{"positions": "learned", "qk_norm": false, "init_std_o": 0.00231}
MLP neurons of a small language model. Each row is named by its layer, matrix (down: output weights) and neuron, and shows model dimensions 426-639. Each number is 128 + 24 x the weight over its row's rms, rounded and kept within 0 to 255. Numbers have three digits each. A neuron's up and down rows have the sign that makes its largest values positive.
A block is one neuron, or neurons of one layer that tend to fire together. After each block is what it responds to, as a language model described it from the Wikipedia text at the highest values.

L12.down35:093092095162114120098097120106121134113083159095129109097093068151138104126161142143128111120108123105168140165104108093103106139150132112144153151143116120147158146148120141143083141149147142122167109112128093116149084143088144164114099122101112127159094095181128116142135154137179130093124150175101084137154076156135160125115131125146153117132063150076163151149121121124095079141098164121124128143154105139124120113129111160146126138155089124118123117140140138146091136135130155116133174138153068118097158117122152126135138123095133109118104160096130122115121165112160116115098130096111123123145152080103132138141135124104122145116152161116
L12.down741:154127149152105095135085115175095109122152113098122141095092138176086116122144093121179126132124144143113169148127107135128130135167154151136144121137128130144155154116141139143091112086121171146170151101163155144127112112112081153107140132159132109123126111112128108140150154141123099130193162150127147135111128145153139118125107114117130143135106117127090101103126173151120131114100170130093127057113119149118164141137153117160135116104131115157138110158145141145108136131041151162073174096140104149104142158117149122112136141114109141194151097131106119133098166164138091139107086105120076118139098133173129110150143067098147129150143131139
L12.down842:135133160139100132114116185114155132116146138127129136109139134144163120156136149150162112142122103152157119105132097170124138140120156143120122138126086140140157134080125126101103142114158125130112102105172134097149103163168129127127137143117122123110108139157116122156149151100124128160128184164157143121154143078163143149102135141109139156152123106131131107116162092126125141091120147098156106112138093112145155156128166129139112094115113128107100142127135138166148139145128050175138144131129111128118136094099173171105090100139144093167114096134100109085102166141136109130146111163139077125100117085130110111116099085091113155144101116141
L12.down879:138108135148117147164141108095070132145179122122148080129114118130126132143121181109160094130126143152167119100122109101157127132104123096095118173130150191109111139113083108103140105160125085121097157163080086153128098112113141143111124126147151086140136111135141128105157130164086115126105139141119119157162113128144131082112161070126072135129110139105114132153141102136152125141108125124079140135143173160138100146130111135145171140095074087150141099148119151145117127135136107155144119144152099122139106153109156115145128139115111072130082137139099115091126142146154097112139080113130124114126090105126136130164109140139132132139120129129
L12.down1477:134138151138137163119115105119121100081121107153136138119092129110112086101157106109104069110114146145123172132139127101150114141125153148144153122130160136098100109119149122148130169149112094121152150082205122140156114105129118091110111126134097165145111125164142121142100139111161136163132105177142149141120152127140094127113128159072103122132139137123130112126142135116159124113169126140129123125167139120127155129080126157165096128152128094081100146132122103153106115137120122102116106129150144112111100156143093183122121126102120147121153114123109146141128168119126115105155100113127123122155140136118156155120083117164085129124047110138
L12.down1988:084135180117111111137132125137147153121113156162165156139133110131146103119116141116114104101104110137099113133126107076176084104101151143161137156173129105057176152067131108125148116124132119079122128130132102134150088105095120116138136098107151132113138124132130137099117138098114095139103128131146128175132168133142108145121124141097110117123089108133142130115136145151153138145163175141142098130096097150147147114077114149159123138158121108094133122128087129188135078146121110113093137134081119150080115149144117129110108116116139145169160146106107103122110128125087137116136102114151129150105106145142088127138182129168159095114138117064
L12.down2030:119123090126141122136123073095125158156117149136119142081153079130102109146130143125131157086126119111115127114104076115096126169133139190122107115139113126159131113159132157149095085178143096132155104130139164129101159107145133144120090144136103144098130068140135156115088109125128126120148129121112141117103105115099146099090106133111150114167159113111126116142132109116138148115070122084103125128136143144132070133152100115119159086092142145134145113151163079160107143127101144127110156113095137117156182169130152144134139122123120171130128106150120117064097112182110163152109171132112124144074110161128104143169098116113152114106142149122
L12.down2330:139130126153166102135102162123122117132142066120109114109142155093124131065126138125136127137130107117120130100127104128116121119141157138119110166120115130103142136146124144136126118105124123105130072103140123122173088131148115153147113141139140135104156119116108134132111186089127141144115115077181120124128109111224101128111081126144148155135157128149119113151205159103126094127102172142100138140102135139167119147161112128118117106129096154106165120122087103187155158150141145123135124165102086148159182130127132133142082113133123124130119081104157166063136119159130148070100082104125094115089129135117117124138091138088120164157104109160
Description: Line-break tokens ending a paragraph or list item, often fused with a period or parenthesis, before a new section heading, list item, or paragraph.

L12.down239:127143124096163138099155099121148119198138095114075133134098134125083106180148163085120158157132202154130119128121131076111096118138105133096137119122151143130137143117150095077104181158154158132105121095130142118132093138175101118149151147122091138111137167113121165139129134077193106089145148167142119103119123144136121108173106125139124095146109118131156141132090108110110093093129168156137150136142114133121143123148115136153149121125153108159137161116108153115113129103142146152130073126162131182146100171138153114093139103108098159149112119122110151130159137107131163126110108146111126150124107140135098089110099137151132138123150075104
L12.down462:142166177153082111122175143152114163129092128139133199153104122137137150120159134131081147108126185156098151105139121114137206094134157123134132124151126110156137092080148153097121140134129103146107133135117195148139144131149094117160150123177119106104091104111141140122121135091102089158160179132092071126155102145160128107132122156130137176113107139161150133126116131168117157117162147156106146157139126158154098170109118144182131119109138133140182160134107132142115095152130162122160145139125112123166124109108091122169167154133136108114172135110123126153136104108150149108171067109127063120140106160146153123132126132143156118122099129131
L12.down654:132177158109128141132142137155147115139122111108126124151138144132136123143130094122149107098103095126143137140142161119115143146104104108110126098165132115113106142163117106159086139113145108168138105112136143155118146119137147144129095105160155132123118105143103152176186101151120091185079117107128148158101126123141147126128087096141132114116103124122094162141075122149142123078125098132108150124145121111084085129136143187139132181132166108126140101137154097138121155155162116106131157107134137132164088138113119056098133126111147111107147122108132135124138175142132124144116171159129131091157148075146162126134119144150147134103130150139
L12.down716:113141137129162154103144104102118121118140113092115163109100095085119120138118108117070160175161171166139130173106107121138153096124070147152143088168182139129130076136100172166137168126149096110123136070124140119087127112135111106176139113121079113117116151092095100125146122100094111149112127107175137113105130125122145096170127065149139122167114083135152104136124133094122114098144129146148143073099133141126079136137150144182117142121149116098129125165140145120153115109100127137120116093124111135148120152175141115128127150119128149197124078121139148126162135122143092080120099166111120161133115141141141138109151118135121149126129157103
L12.down799:132133132159116141121158088155114172124102130129176124143136101134149184154117166124146140137178128122124130111141121177091089109175094120092081102122152113104142158136127111136167170151158146090123147087126114155108099087107138134127140156122138144070109095127150104151147116122152122134074117141118153113174114102133103158161137130129153118104159145175136129106138141160128118153148110107125124123157083166140121130128105150139118125105103124110158110109119095090147177127130143140149148095153104158134169112107089124163106164105114128138088119129131167141120155160135140119129085119168076110136145147138141143117142151141097135162102093121
L12.down1358:159145163092127156106161086136155130102130140112118130111092114130164113148120159150112118132129126138157116133128112149119163105144093125156145107147140163121182161093123124135143123126138112110113125055156167114134135118151109143142163128147084099125110160161084158162123157143148095138179113118158121158106103126159092151127112109110104140146115142155112122134153180136147113157132145149094151104121133125126094082108140118150120139120161149108173115160139157117146110118141151150114173153137140117145142138164125128147126104134114133152072074127150164126158072159172170126126140138116103135148077159119155172108108134137142117145138123103
L12.down1475:095104114138092147137138134118119156150155117078062172134120111160091137118144162140135110155161125125127129129104136098098120096113092088096103085124134159144130138133137103129135112147112132109134113104159106172128130125117091131098123101062115150108092142105151122119110150092157130105158151120131126107141138105128082147103157119109126106099134116118130122096120131131099121143156150115140127158122099147142139168127139120128110097105109149149122144157075108143175135101112127144114113131156154161134115149139123134135101118106110154138139123142145152109140155144140108153126165130129117118091099139113142138087156156144157126137148094106
L12.down1872:145136147126130156115116125125121134155119102112117148139141126115167116110107156131141129145133118133115164139106084125157147086128138147149130141135137102107131150115133085132131160153126167152107109096138146162123127077154135129098103134143152128101115149174160144128148141152121109129097078129119153071139099138139169123164115107138171122135099136134141161105124124117138099109151136138147128047143110157113111130161093115133127163115128097113107150096117148138172167153093152146126117103128118177140153144113101132149143172116139116138125127077112149155128124144168144167113123177121134159168097128137154133146118157165155069117144094133
Description: Determiners or nouns opening the predicate after is, was, or became in descriptive sentences, such as is the only, was the first, was part of.

L14.down468:189059122107138142136144140098116115172148146089110098154135109059148132130107137128140130135153138117153138119144127140109142094140120145123123108118129161160193110096163140157111084125139110108132120157130116121122132093096146110103116126106132102127109176140087165084164102172133135114105073105105121112100114099130115098140143134093114089158094157162145159126125121103140117108142102122132110149158136151146110155140105124144116090154101090160126123162126162150094155081097149105068150147182089140166097142105101096150107109128132131096091153156137148108137107153133150129131138117167110139127124127095109087156068136113111081141124097074
L14.down612:137156154095161143136122096142111096175144124113115204103122143107120109179134124108102170151123124132096139109151151157101162106141157076139124105140114084112120110140132130090131167139115140150167120114097122143156123142129141112108124141125134117143137112111156133124161108115134155073122153120102118095129117110116083104151114107141165116144127097172139131119145158055114091140135127130088143111078130181134104130131122133119128158089120096098101154131108127109121148099152075143097116110123127107135136120146023099118159119095109141149127159118141086138122171117124106131105114148104113128151147141114131093149136107143175148137111125121
L14.down1335:146138149100086142116129114120162153124121140144127120091107123152137156127122148128098143125155137138104135113127110113139135147117130124146104117157147124129113138141159164154138150127144153112129123140109110098129138153168114120128090140118149100083117109120103186135123112144102082116145092149085125102146081142130144097160125117108163150137097154192108106111120158103156114136125167093119099142122148119161153136142154154179120150112116136133121170162132109134131108115124172114078099128136082122098116141131118115112122140110150141129095170157128116114136099111123124122110132136136169125140143158117102125147119167128123169119138122126
L14.down2188:159159137134121138147199151124170084145146134128098119141122127111131146150074150067119102140135142136116148173148120140155142087139137162149160119098169167124131158062127105152157110121114145149121094118138124127122112088150085135115084122152153160127123141136138145099174123147160119135116157161082154112147097115151129122158138147148077121132150145151146124135153147147114091108146118125160147161138113133146101134121112166126123130128147114153165127157109156115118125082135158147170094122142143150089109144107090126144112120132099161125130120108107128126092130130153133140106137154105160151136135114143133108108163126135177098153174149175
Description: Fires on "the" or a possessive 's right after "is/was/as" or a name, opening a phrase that identifies or ranks the subject, as in "the first", "the band's first".

L9.down401:138105158164109111106147119163125181105147153143137132191126108152147119091105084119145133160132126131100110150104075157118169154110089130076138104183109143129112120115136125102125144115143107101132135088161116101126155124157145153108166109144092138087096121141134101129145089156142123111118125149152136107127163113139189147153145120151153100095090079136157134112126142122154131124171151112112146111135132138126143094134113153140071087096138136130111144126129128149117141126121170107122133092135097179101114127158165082114144119155148145146113090156143150125123141104122123141088070173111123150157086154135165125139139089168140115106133110106
L9.down2104:150124116156144098124134107125125107096165150076117135122074096095161109127139135136129156133127153148115115167107105146175068113106104102139150117121106110145139130139144126113126116106128101126128155134132160115108107138123126115120197126115137120160144164130111143125137130152161172122117154139128102112171107113094142080106114109112124124114126123133087150093069136130124145097132138095117090124110131115106145141070124143175127139141136161153131121092100085156128141102193101126129123162136113122116120135139173131101136168164104142136110096108114113127129104143124151113135132127107115175134127094161130126110136117123113118113106091120
Description: Start of a noun phrase that names a subject's role or identity after as, was, became, being, e.g. served as the, was a part, a rower.

L9.down1182:142131091116093126136115153110114113143127096137139094145118103094156106136115118142144123116127124101088146119125093099106130148143169148116136181118100145163130144105131145119103143160128154142098095085125108137135085124165115116144122185122149104135146149119108101164129169136118115102155148105110116120127165088210119156125137128125104099124110156133137155157154088125116083128179156144135131101144128147109122148143138074149071132093097100106106140139125108139118115134104135187136136160121080116095130119083146117091057103130094121168127094102075119103098143112112140130098121126141115101090106119146118166110120129095122121161109085124
L9.down1539:142103088155124096106125147153133144113118143095107120123092098134091083120115113115139155124129146120107144140145159115133114132116120133131160134118103144157134143123134135150091122153096073163118124109123127130114117166127143158132112125131102082134163174172120075097146159163110109132079135148087117136149093128165102119155124107160135120109147126172144126134133135128121146141122070119139127129136140140140128102166144107127102118094099117129112115119127184131123127178144095148156105145146145138131133142115136131133111107108142103142122162114131126139125121126147194129099127113111138133136134112134139172150132125163120093141123132137
Description: Closing == or === of Wikipedia section headings like Career, Biography, Cast, and sentence-final periods ending a paragraph before a line break.